config.yaml
n_layer: 10
d_model: 704
n_head: 11
n_kv_head: 1
head_dim: 64
d_mlp: 1856
vocab_size: 32000
activation: "swiglu"
norm: "rmsnorm"
norm_place: "pre"
norm_eps: 1e-05
positions: "rope"
rope_base: 56200.0
rope_fraction: 1.0
qk_norm: false
attn_scale: 0.125
bias: "none"
tie_embeddings: true
parallel_block: true
extras: ["capped logits"]
init: "uniform"
init_std_qkv: 0.0165
init_std_o: 0.00369
init_std_up: 0.0165
init_std_down: 0.00227
optimizer: "adamw"
lr: 0.000536
beta1: 0.9
beta2: 0.95
weight_decay: 0.084
lr_head: 0.0132
grad_clip: 0.5
warmup_steps: 350
schedule: "wsd"
decay_fraction: 0.591
decay_shape: "linear"
final_lr_fraction: 0.0
batch_tokens: [65536, 131072]
seq_len: 512
doc_mask: false
train_tokens: 1799000000
steps: 18516
dataset: "wikipedia_en"
MLP neurons of a small language model. Each row is named by its layer, matrix (down: output weights) and neuron, and shows model dimensions 0-233. Each number is 128 + 32 x the weight over its row's rms, rounded and kept within 0 to 255. Numbers have three digits each. A neuron's up and down rows have the sign that makes its largest values positive.
A block is one neuron, or neurons of one layer that tend to fire together. After each block is what it responds to, as a language model described it from the Wikipedia text at the highest values.

L4.down801:091138168166156127144173108101120108126145167112099137183104127160175111122131164100200101149079141094139110119169058107153113112138160112116180101092089120104153117106139111130122126129099188094160117141097176121140124136124119099160164151133100113164095156099118067172179090142087117145115147168137133177098134134113135154089072003143123166150086090092101122157101152079111102143150149101168174125121135151150178133145094097142183093097175088118140091124122144141137094074131135114131054074128139113112129133067152097109088152135131199105032140089149160099123128116159115108083161129124162126094154181120153127168152119071172078115150151059118164136091105141150104079099147136116139105146132180157140
Competition event names

L5.down57:086137154161083119168156080091102119127143112082204152141113107150104178120184127102146097134123057112150130139119087148114114166106139185192092127165087137118098074165160176169139145111135116101178112132205127104089137131136130097092098188185072131136120125141145140146156120094111136150154170146171171141094079093127130047136164195134144167095108126121092140123186101130146176097073106128102143092089130092182145101117057136160103139114135120095151101128120066112079136135112071123127118137156061126084115125089123111092141098169182070151119132130182103131138095117107168129121136122038227126190174090139117184117107034105169154085125079157153087101119114139151126104106145139061135144176133092074137
L5.down236:096111131081103170116076112097130164118148111166123129097129212121117126137146139089174085120103117155112102088126138180136144155149067151136157118126176178144118136143117121129180153088098107123119108097113151153128125098180123123082105154124096095125115118142216075131136106167139168217127154109155166080174115150104132129122151118145119121099140156137101147065132109100135143128120081161152103163099124104145113157192121182121193167142134140140143112096121120117182137077078153154089193161127153054135135151184121103090134103130154170108175145101098158139114082089156109143105138165111092130165166100127145162126097099109123160136167059112189104137182088143149107108137121123137124121109128131155144
L5.down273:145074163115086136177125162109187086141129150132100154139084082097124103150190113103132139113147154085166118110088115148123128157120122129075140136098110076168088152123036078129169115061099188059124094096112146133123131080092135173140148128115118121092095092150092069134124073163137127126165107115058088161122130165130140132053148131070152170099161098073180134138123094139119102104121118147150199133081174134088119124122144111125148077135137089093068166138176159143148100080079142183099108112092178147174119094204195142167114119145102147137255105173144077114121135175110152167082131071144110131166124163055144095192088146059084151121059133128097156126109135133127169092096118196166119115160154152189169
L5.down336:169105114128126128134137127143127126089133050105085054162154124133101126108164146148089113076128106168116114113091123158111067115092099102106125113112133096129188132146150080174135167146212130131166137132135098118179109119129131089161101179108035095096116127145143177186120133118128103144119142120141163165141130129017142118156142129183101134113162086123133078142114108144116108089149131110120145129131136166124162141155127172094066100106110221111182151161155119091155166132153154147174135141161058117113187128082116114107132097142135127121228119097150126079200152114161095140086141113101151113090132127179158141136091142110121106106173113125119139106117104162121136128108068103093164134123090168083157
L5.down427:115135137115111126100143098167151113152130099148159103107089057156113145061109081149091182138126072105118120129163216166100082092191105152088137100106140135173127136145133084134093103149130160171082104048145202098119130108178121168173111174118083100200059116140149109135159103171154133125158148106125134072101189111132152139175122120082134156134158183155141109068174160125107127136110145124091119166082125103144146133111109091121101113158082161075104115142113142187098134152139101209101104150124099061077104033144131140210153073126155101137178138156142129110124135063144158097145100144115118130083157110133151084104170112089148112159137141146099142069160194071085140134071146131105117095122127098071159
L5.down429:134129081095125094112135109134184147152134161174149109114122168195127168078152152117126082195123095092110149099112115145200174157144079169124135100151111099063113150158126072086120224056138108140131145141128117141158135090119154126120149068153136159080130153131166111122171092133129179070128141131118080103127118095098144110127154128105123162146144122066037121149107130117109116140116171106136122063176129180152121100173090124110120144116101122128102099093149088121098137143190125152140169108142166093192062085095103153119135138106169084131037128170104151133055108167148135157130126145106106105106162203147106127154112139094143166123136098105074122037181123175046183123134118084164057141129119132154143
L5.down654:122070122146127149132107155129092151106165147136156132128195140102113097177124176114159106136155171133145149104108108142078182097092074051100155141095223171110124137128149141083159071151172102140169132168076119118128127150146074098155161158106151173116156113113151130174102114067155171145107178106169152077116127129165170154157137167102066156117097101123166154079125175120151119106109112141124120119115196072127132181138169136133077155066094131147146113136066168145158095139108124101134110188137165086066131141180088142113139162104052150104045101134080100194091084144172172095126089121129114114171133090136153098142108123118080085171129134125140105081166195105111141115130148073126130139109115109131042
L5.down706:102133148133121145211132146144135169143085098184123057147107129147101145115118097136113138131113155168098137122137187179111113121173143152181114170104165092157135054158125176153169113111128099149140116133172110149149129172182199103081117121122172206182160163144143126150097131137145122143154095067129224113122138139159172146147095145156111109100110113174123151087140080125132163091124140182116150181170126106066140123087160118163142134103112124105156132149112126153146139176141121107142145147147095141139143176060147131094134079197058121163075129100107071132121115176124179094136224131096168100158156062121111133139141195135160163125071175127128150194134114093195123115113108086114191136106122179103101
L5.down886:174108115109129125101146173158133154164141115137146083105074077140126138173117117132106179090131135097133073069133102170146153066089087131177147132116106091105137155120141106019124112127145095091115085108138098191123083161102106122079134171161094142088095105098118174183127150156082180149166159154089139119113168166097123160120111123114161114105127106157068108069118155113133143113094081092163115124150090130161075118098084102147143123043153110160160112124169186096134145180144108146107157098153164127092130131109150094145068121132142153148189100142190108113184147079214138099128143150099173124164158119122112135123134107135161151149048113115131091083194077113135062120074108107121152118101065141142140
L5.down897:085128122111123144132128115075113121069150121166191137136151052131133089168114164137145107117117069191094130097167133134103181101133112134144131139119109152124101111127120173111136131149105110197081085129109129107119158150161168142129110107104082060182143122175154093112105172179123163140093145137170109083082112117156161114153126045137089083136118078112081113133123122125110104140047180148128123121125138092113093159187146021097150096084077148112177072158095116194124163091147113137138141077104090108080100104161189169121136118095140119118124100091135088148085165117102115098143098151127075144145157108100085073090129136174098139120131074073109125115131109132138138069124135147117134133049142086117086
L5.down1098:119085152072067099106119127143150126159155153122163120109053100182139140146120093133090095117134090128089105136184113059140128106096079170152115121101128107131060164169123101109154139114134178107098158160176122096128155104128122130178134225129148145118166145131076157146131164120132177147149149130054151139113146110146131156105103133151139143092158099118136100170168165092160114114134109109109134115148155107096136180042118095161242090145087150132168091144185115120141134126148120146129132090112113123173160119123130067093089108119110151112039145057137177132121140116138140143206146116147084153083157128102120092125106059171119108100155089097146111083150129106161123092169085069122149087170145109109187
L5.down1100:089119155095173071088099133095134128143123114120145066127060076124115153143112152134152141128086123140119032121121125095073089179136118148117145141094124130113107060088187172135137158109127064087214087154135150074136125131136112091112102153148125129163076151128146054129136077158135113089067106141120141144128131128130096122105088145126087175101119091123080137138129134147097108121088121099086105145070138014080139116069182073091117160106082144157154094132104143082079056100060134067136175088098119080080103140118111103118124146154115132173053169151120175182054103166141099146111065078096127102058190070105157087127106157083149104109159130168170163140124067117095094156117120130119081177129180114151178
L5.down1332:151106114180181143179093076153150147128126066120171157124134202133127104128177157140170135212153143116157105173085103124148135148156189136111119112118144137137166123145158200093147124127190116156138083172132120132179203110152123207118124056169156113079179092147150140147154140112129118124112186063064170108148081104124086135158125194100060142112114129128127102101083072127106106123153233059106082193143149119086150150167104180132151165160102175155138113152135097094171121104124185120110126173223120140188171136100109094100139090116148114084108120128153170086120141090100109118103119165125129158097121103148205131172114061107120162131129096106150113067142076112142128104134064149144174119091119114119200
L5.down1379:136095094100101109111110109141154093106120133159135100152118160112177142154118135160118102114071150156137167117114111174156152053184124160159129104088146139117129128106158108059093130152108151105157097152130104108171134146107102096165095154073149169105113127140149090141117125072132074127116155090081050143119192138116148147128194145097127142179135161048110128135123074098110157075106156116129137151122138155160071074062162110120127102115085162139099062119093087123122152162110162080125089135106121193123120095100177074118100125131123182142139132131142112049151096087117140161078140135148122173155143192158156079139156154121158130117173063151107125107128101126172145158081123123144101063129116118119066
L5.down1736:105156168145142113114172119154137062093150136101067130131071137096134153102109107147106170107140108240137120094149102126124092079140060145152132070099163121132165138137131084062085159115114054126183183099144094198111140148152106108077068195152091090133069131092120151117135164128168150130093119102133175103145145139127089180122133167149112099120145094127136106135098124118191137106101114139119145131047096166149102162136187106173135071082103149206076102075134131120150163131119141091165136114089115125177135163166131092098123108216105133116107090185164151168146112153176139111184171131123121068148153074150138146082126107193135175145120154179136136091159125043127098110104107142136107130115126185149086
L5.down1815:105136144116099154114129111179156158084118114101135087131132144148141137133162153144082113138138115160144130067122097130166135050165150112118176112121158075128108147141128155078121155130139116146131150156145194115134132164159105096187152165168102114129000145173153121115130155071148118144079179110160111131093065202081137073112138121133151160129168155128205143110121119130116117103160137168103115100101070110134175108127119124114152095142093137122175136143183166101144136119169147189131116135085156094109183171157167082127118106168094145127255081173120147137146099162174188119096104110097107166145127126110168081150126136109110088117145121166108123134099117162165124110110170186067072155135117096148129
Suffix-preceding punctuation

L3.down465:157092106119153147151164159081116135131142069144105133126193150100141068147111161104121099088115127108149122053189148111135139125088134103153118158095156111106163088139161066107108150094113102157186102152116131110148134117141173137128201120137060100110169111127143091153181112122115114084108119146108103086108145082081150148152142103118116044208135152186095064113130125074127111150153082182143169175114086093147103099116118174141142123071149109055132166152156112074133113100120169114165167089139136141119141101103159173081113125155116132134147058111118129148166136121149061092144191168004014104122206095145108187076120094130128107212130073176169179074181061188138111121212131150077129076161112111093113
L3.down805:166136142119123188133171110095151106087124186112168131127175161106132082083141136140082097154154133154126139135116143108107085129171159133142083157136128085200075162156174130094093158134087148104108146065160108114151133157148158171075116135143071126124103127118158128102208068124190121176127112101118147146182176159147142144149093148109097106131123153126114134120117183107114127131179125134148148104100157144132135098141130079171185126133065148180188123136158060166128140137135059114116067154186114107063208142168140074131119119063112093058172130107160107103131009070154131177098111086135093138180178111102130192145111149172119156119109120130117105128156122092116163146121146196162147131115137127121147
L3.down1108:093109179050222100089177153139163140142056169079148085115207155100088080085179143113131178117131114149117145121162146126099069128126098167069066162129146100146101159165155152131096118132170099084143124140151124071132140161173172134109136101177145113132208147123107085128150141091062138067146140116117120154114119156144084105159062127108083137077124164075156041105110183083154159049145101146155169143151060140123158132155115108184156145116113130124088116146095073066108065102109114117134116159126085147166080129108100112108102164159051185146068133134133074161119130157122084129141130142092146158129127155146078129123108139152141078113092109136100145138081117131126114141081119111175160098103181116168057
L3.down1224:131117077155131139106132141052139151089125155146095164148126106147101109127101099150119155186164086105205094114145136168112103136164109152144081103105129057153148090152124120111104118098126127104183136085131119123154159079075132125130221170120138102130160113115164110120104119141110107116082121150168116144139129105141120185151109103101113130160111127159185143158097101088111126141121193110176158146122132131155145096193044122128132076083193137115184193141075126139077123156087165078091119162099165128114185180113131130154138135117201146067179150142081152112095101109087118143105101122056120113184166131147116109171154101129103118138153140135090087106138118141113134142155143157103146038088107095099164
Structured-data field separators

L4.down188:133127118119097190119125156112091099144136128132129121076128148116167162125148134130140087183087175167110120108104113202085114122113119171155113149129123143149118106143071111099119072126202119181115100113085103072158115160190138108113205139145102133129115125201108127068152169070148110151141150110140087133102191170158142067128158150147092191113152095149095057062143133105088140180140091140143069156142190110110095139097135103071166145073122168101101157131227131146107150127095185106148126148117166157136086093090069108153102163144123173134180101155068095144148085069144099122110128117120120100215142108153144099138087150084153080110188130102095147138112145107143105099050125061126117151092112144135138
Apostrophe in possessives and contractions

L5.down179:108142208112129088114137067135116112150064093161099095069145141113112112131122165129171099129158139091085139131152132148144155118094138135115093183158165135141189067123091185103133102076097122098120065132115161140114177157117103129135138167125077121136173123072090137032119104096113079091143073111149144146104122105148174153109129105169067162093133161129132178125155171143125102180156138092158163118109125108119189096172139124139162153124128129097148072121183096110126083144112101102136104139106167161069147110187115115068129131163198160190018186154152150135084145098166162117135133149135086114074104141120184193102112119077083045151160130154148069089155140149129123090177139091117106149127147109168158
L5.down226:108110171096136125199075124118117040083136123114190095081123151131131156128061148133135143124161143107125111144125148186088143169118129155154188125123136108105082095121130067102132169177110176164141085154160140187129147130134093152058080161129125106079104104182142175127154075147115121173104117169053138109128130090060120131163154104137123137122151067112126122143161175147118133157165105115105150122150153188192145171140100125141129146170047140121118125102195094112105132184130205133123154098080095160132121049153084178159168114148085136115057091113153129136126102153083109149167125133155082122124147099156129137121169136084126165160111122111187157127139153135108150154066144148115057118054147091139162
L5.down305:122134098144131116138107133141133130135139154088121179084093099145166138145143122151152178138095130137206118097117118132170124147125065149120160166153133136155136139070093163113144077103083137095168095082113143117157115130143113138166183190154146122109108177092142092067116137140138145122186136163138132098171146058142099107116098138119111137121065076109126124112191090101161108129169153132112149147113128201155123158096136112103212135111141105068147128162141144103078139091089126170104110128188065116109140170135159076178092077136119074087000104141087162180118138118148142125105150133138135101110065127112161136082112140083165063141126138160111141141161070102123132102100084122075125132198154151126175
L5.down332:074155152164114094097124100205109090063079135158093152158110124116135186162070083171090133149103131168102071171119082139129108169169140135148180091154092068094114131110143106163181105136124125092082104106108116095129115098139083118074218077105129148154144092179109107170151131147122115137153103196135067140122144093129131080152164169151214161131095091137147131145174096142113100073110140124133123066115197103126065158112098199125112193143188128089130149116180154120172161098099122145172125147114124087098175115162140168130111144133105103107164139106135180086180086156106120083099178124165126174121126142030118150124171122158110185153167141106163102064146152127093113164118052169141089118178124086118089
L5.down358:188155137115083131108154135098133129095105157119102079196087163102122118175175115128123143126164152154169136076102113110130162100137135143098105099151146140145161130107102113133180169066168172105127141157091121090125099124090113142139111209205102125104178125107109150126136164190176095105113124115147107133116130096162116082104119122129157118193192163166132159069105125167111133141145132140160117141127107113105132129075072124139184136141119159136086129122125129156141076169164170113132146181150113104138131067117158101129126146124153122071043157155077171250125143086166075116110107169093086119071142119113121147061180132115168080127074139115171136169126085163110136155110108099154118135138087144038151
L5.down395:139137127181161132083140124122060099139180055084112129168166120149140114080127080123142131163129103166130127137175102167160099084133100153107176162165114142152173104130130172152114103132125158109098126135122176085175093112166172171146140121156095129147125116116135068159141114086117085130217168129119129117142146151158108154141059181136136166134142118133117130117140102108125095064127117182153133102150166146123141144163116115127081106134179134094069108117102141171174130125111100124140131116141143172169095134139138160188132082137121161123000120154152084126076136110169135131153145122109126150154110092113096138151118136127204087114163089177132135160127153162176161134084169113172123081161179123100121
L5.down410:101153122118089113146081138063169092070133104103144135110128176133140174155142095115122138105107118147117170147160151114119130093109159060081118144125084115124152123158140103042117122116133089162185078142128146216115164158100116168151143123147101142138118132133173150112121123194143139171118131124159169182122137152171166106140075103124109180160075118154111171131091171155153080136136160104146124162130118139147101155135197111133105058090166019117132100090082121172153168139108126108176137151111105150088141106144122128063150110131196148040072152112126133154107143080195109038133071103078148133188130126078136114205105148129131089131163126135148115098144105113146149090129123099145138068141145155126134
L5.down575:109177149114144135128125130134120132104135126097121130141086077169106167146118144146129168117130098113153139130106144118132148131083149159100150082128093201098140195109131110138188080114182130163101117080120130129106112087096085101151170185167162132094102125118158109127140150114117128088125180094144053147098116184124105160051175132135127067090116119175096117115128141133114140140166142065157186172164116125054093124109180079058047162133186129089146118073183167161106118102127172177179114176097165143114158029135083137128146145104087121119053142186203127157081180145204103117112168114123155141133114128089181115163139112136097113098115114134190079144123106141125180166097092196156065102087106102155066
L5.down861:095122171140111131134110096156109143120145101117094161136097089138106135108153120165141108132152127102143175093132040100104139096128127064129129148139117129181121127110139123183131101044133130124164123112126121110146188114166085118179144174131144179121139170159116071119095174169131210155109167096153140192104084112118122071144080074135127149133092119113170119156076160102120133105107129114170169156117094196129109148087175096104143053085155117127119111111071131155057130107125087130138125089128120081104147163139119125136134113111104148130029158149081146185137193154142167133132105150107106147121147115095164159176157156086112134107174118153113097111179121168144088072110146084087101124117142147150174
L5.down966:116133111127086131118141114186146098080081066022132105086156094100144100084085137056133134145129115155109208126122191108142146112140149102107119120132149084094090137103126179147096111181128136111176127163144217147172175075129151134125156184178149139163170196124120170063124157127088131135095148156104095163093097226108124112122109054147110110163067102095109159126143095070145089116111178115162079115117118117184175144076169121120117081091137152102172143117153154117151124123132088109138114173099149156091113123147151112120124114077134088124130117112094160166074144150186105134149094157112118147115105146128144151114100142098161093091109134121175135125123149125129176063097111102141113101179140172128142
L5.down1202:151129103169134120161150130138106128173080144122081122121060100148126128117133170136125138102145180142174100037135144096182147131124091126138123107105128074165115089170173106108144103082063108115116186128120132072156101147120120195108116141173155109073098132135124144129156078172090164161107105112064104129073142112051098143112099125134162089136121132113125135091144124062097118111153156104137116117098106110138156154136126102144130091068128123177120129174109155094120034101118113123150145121093061137132099143129137109189150115149147116115063117156123114078070172110172118190110172090200106153103122169154114136135086219078125159078143143099125107121144123135144151189156091112118154197169178099155117
L5.down1214:116092141092106185132141243057078022161111154127159112144098093106171076127107138110106115130092148104149159140113159120160178109159143113135109117135151149151112138145128136158167119143077138103058140173098147146112122170129105107094077126118107143124145130157081123138122081111052105131113132172130171152166125054138142170094138138067127188173114125136069178104151098077153087116113112095115143160067232118085157119097080164124188085127099116141094128137078157105156148167125164089146104127156137136195115072178144118181127119085146113136046145151102112138105160074137171119176118134108153104102085108161144104145125106109162089133115134170127138131176077154194083131137141142083106161131152158184158
L5.down1295:154137117145126136164098118153100079100160157120173127128142107135193102092112098129154100101128147126151164142159147146148166167131196117152139143121122111094084156157105131160154169150098084115149112163208136096170144092130088168166145184119072113099042107082142116133159111116113131156156100087108180135152114148105126110135131153094170127153116159136138124098132146189185054095150134144135118159154098160118096150103112121075169142071180076147096139071148156129133100165113121135131106153133165130133091123171111131171155096122118120165051140106125094083061140143166161118104140141120150118112054127072117151135121121148111048148130098124117204117093133204103127149126121107150117152188169084103153
L5.down1394:176141131140097171107107146153137148153149082109086075168122145157126071082168133157142161164144114069162130155124148123111149150106140125112082090144175147138117148076164116132099164127132120168108117155149166115110146133109079137151102128161135128154178124081166099081122128149106111170156139079196094080134071166104156192145150099143181123134099167155161154103162118133141113065157131119094201187131111146092120122140053157107148125154145107110108126092139096059126117149079082062113143085112152113128076115109079129111184174122188139165000101170085088135100125135125180198132117161174155158103114128086154126136191156103096132143105066148113121126210089157092183132111173087124115127112129091185116
L5.down1445:126097157134096126128119068169195089118146143129113120147140188154146093130114084086117171132157164123164121148101104080083150097156149079119088171162121172127143080146097148135202126162130061117100129160104153112133110067176113199125149189113128091112150120138146080168192140095138077207134128154118156107115142127109102125176159154087120111089156158088124106124131098109126084127137138135134149154179151121144112160184144117114155146093180126167154163064135117125174161164126115149076130084115087176099131073120104133110090089128109067086031153092128200114079147131117114167126137190105093146062156145132161147148139166161125151149126129090131106132136120120129066094065125126135155110200114128108091
L5.down1774:110128111072123174145137092142096153087119140075142088140121151168146127119122109150101138143152098089132107106166116082145149085154161055087161173106110097104127087134137129099169145159112117057082086195121113131085098164100079158123120129132097159086088115177107181125178111137155157116097130185154138099150098129150153106133086132165076165082141134162123148113118185147132102172097189174171122129143084121159138143141087095159132086170096112104169086132143128182162175141063147135120164100040121122143099112162106090146211130177110068131119118108127155067139142073101125111132095142108159148122156116119140080134151098097146096139146128171080123165131127172116165129122107194099140133178152172101157
Last word of fixed names

L3.down114:130131099152183128152190059100113138143113140152142103127122138092134116113120099088099151122098117176176157123075157151141093095138100165080120088090124111119126083088134131152169179191163156122156186164190148130133138107128133144144102106139135113115078140126129167146129146146118155078103120158090128118060118102093133143120137117163086182126129118197098201113125164119081101147181140115097164103126069093100097081108113142159132141115143122097137115139167109094115106106147083133124108113123101100141173076099137108117098153130105126132167117110163097140121157193162126133180150163065125082123125101181096166120115120163143148062152170078134167162137124139149100107075111113157109166140168170202080
L3.down433:086156118201204088123154084104063104140079134164104172101170134107151155126119131048092165125087174162140154127120135147176103091200112094082136143130145055191172136088144129139105163206172156103160128129151127121170100131135114117151135128129057116045123124120102090146152098150154118076154128201112165101116118111109142135099082128088112172147095150113120122132150153073086103143138103136102108168118124154167123084100139052171135089100106143132164199097101112149116162055147104102120060117170111097177168080088094083151132091124117098124217145172113138155085116114181156107146133158094141175084129100111090149160105118097153111029150131086104198122125138109100101100182117123154143170168059117129126
L3.down674:150106139134139131110126143143099121183102145120141127153129133161172126172176155136143087170063123106194132101148142153091099163135163165148133159119117176153087135135076196193120104178103152141158140152153115186141113178115155089150103053087176105118092022171156138114173146110167128110131115127140161134145188102181159147125184113059112116087143104148089131108120126131106140137139096172131134044150165121152120045136123094137186143107112092174130152116071152086170107176148141110175102111105129094153121106110053096157074050133135084130149139119142146148130143087157110138116163127105136156147081091078130123122130121097147073085128157152111147131098155078122131109096182139072124184137079173117150
L3.down1152:095154149096139109131133092140126175118124125126182109095115173147156129108121110091112176096090090153153127118173173103092078103169108111075135141062148128151106101092139120112133155149094102077151099191131176092148130149112103126123138073117140106103122042105153080154129132144143075123110115125151125067148180113124150135122105127131103137149099114161156073162124152092104118138139162086164156105102187104121147154116131089130099120169166174125135173091094105150097089139161084096156128087194108161127107130127106146121146168167116190131219202143124124129085159097131180156169130110090167110067156135171107195137099141155158063095157144113127173164143193131164154146137154126100095125195136126119128
Time-period nouns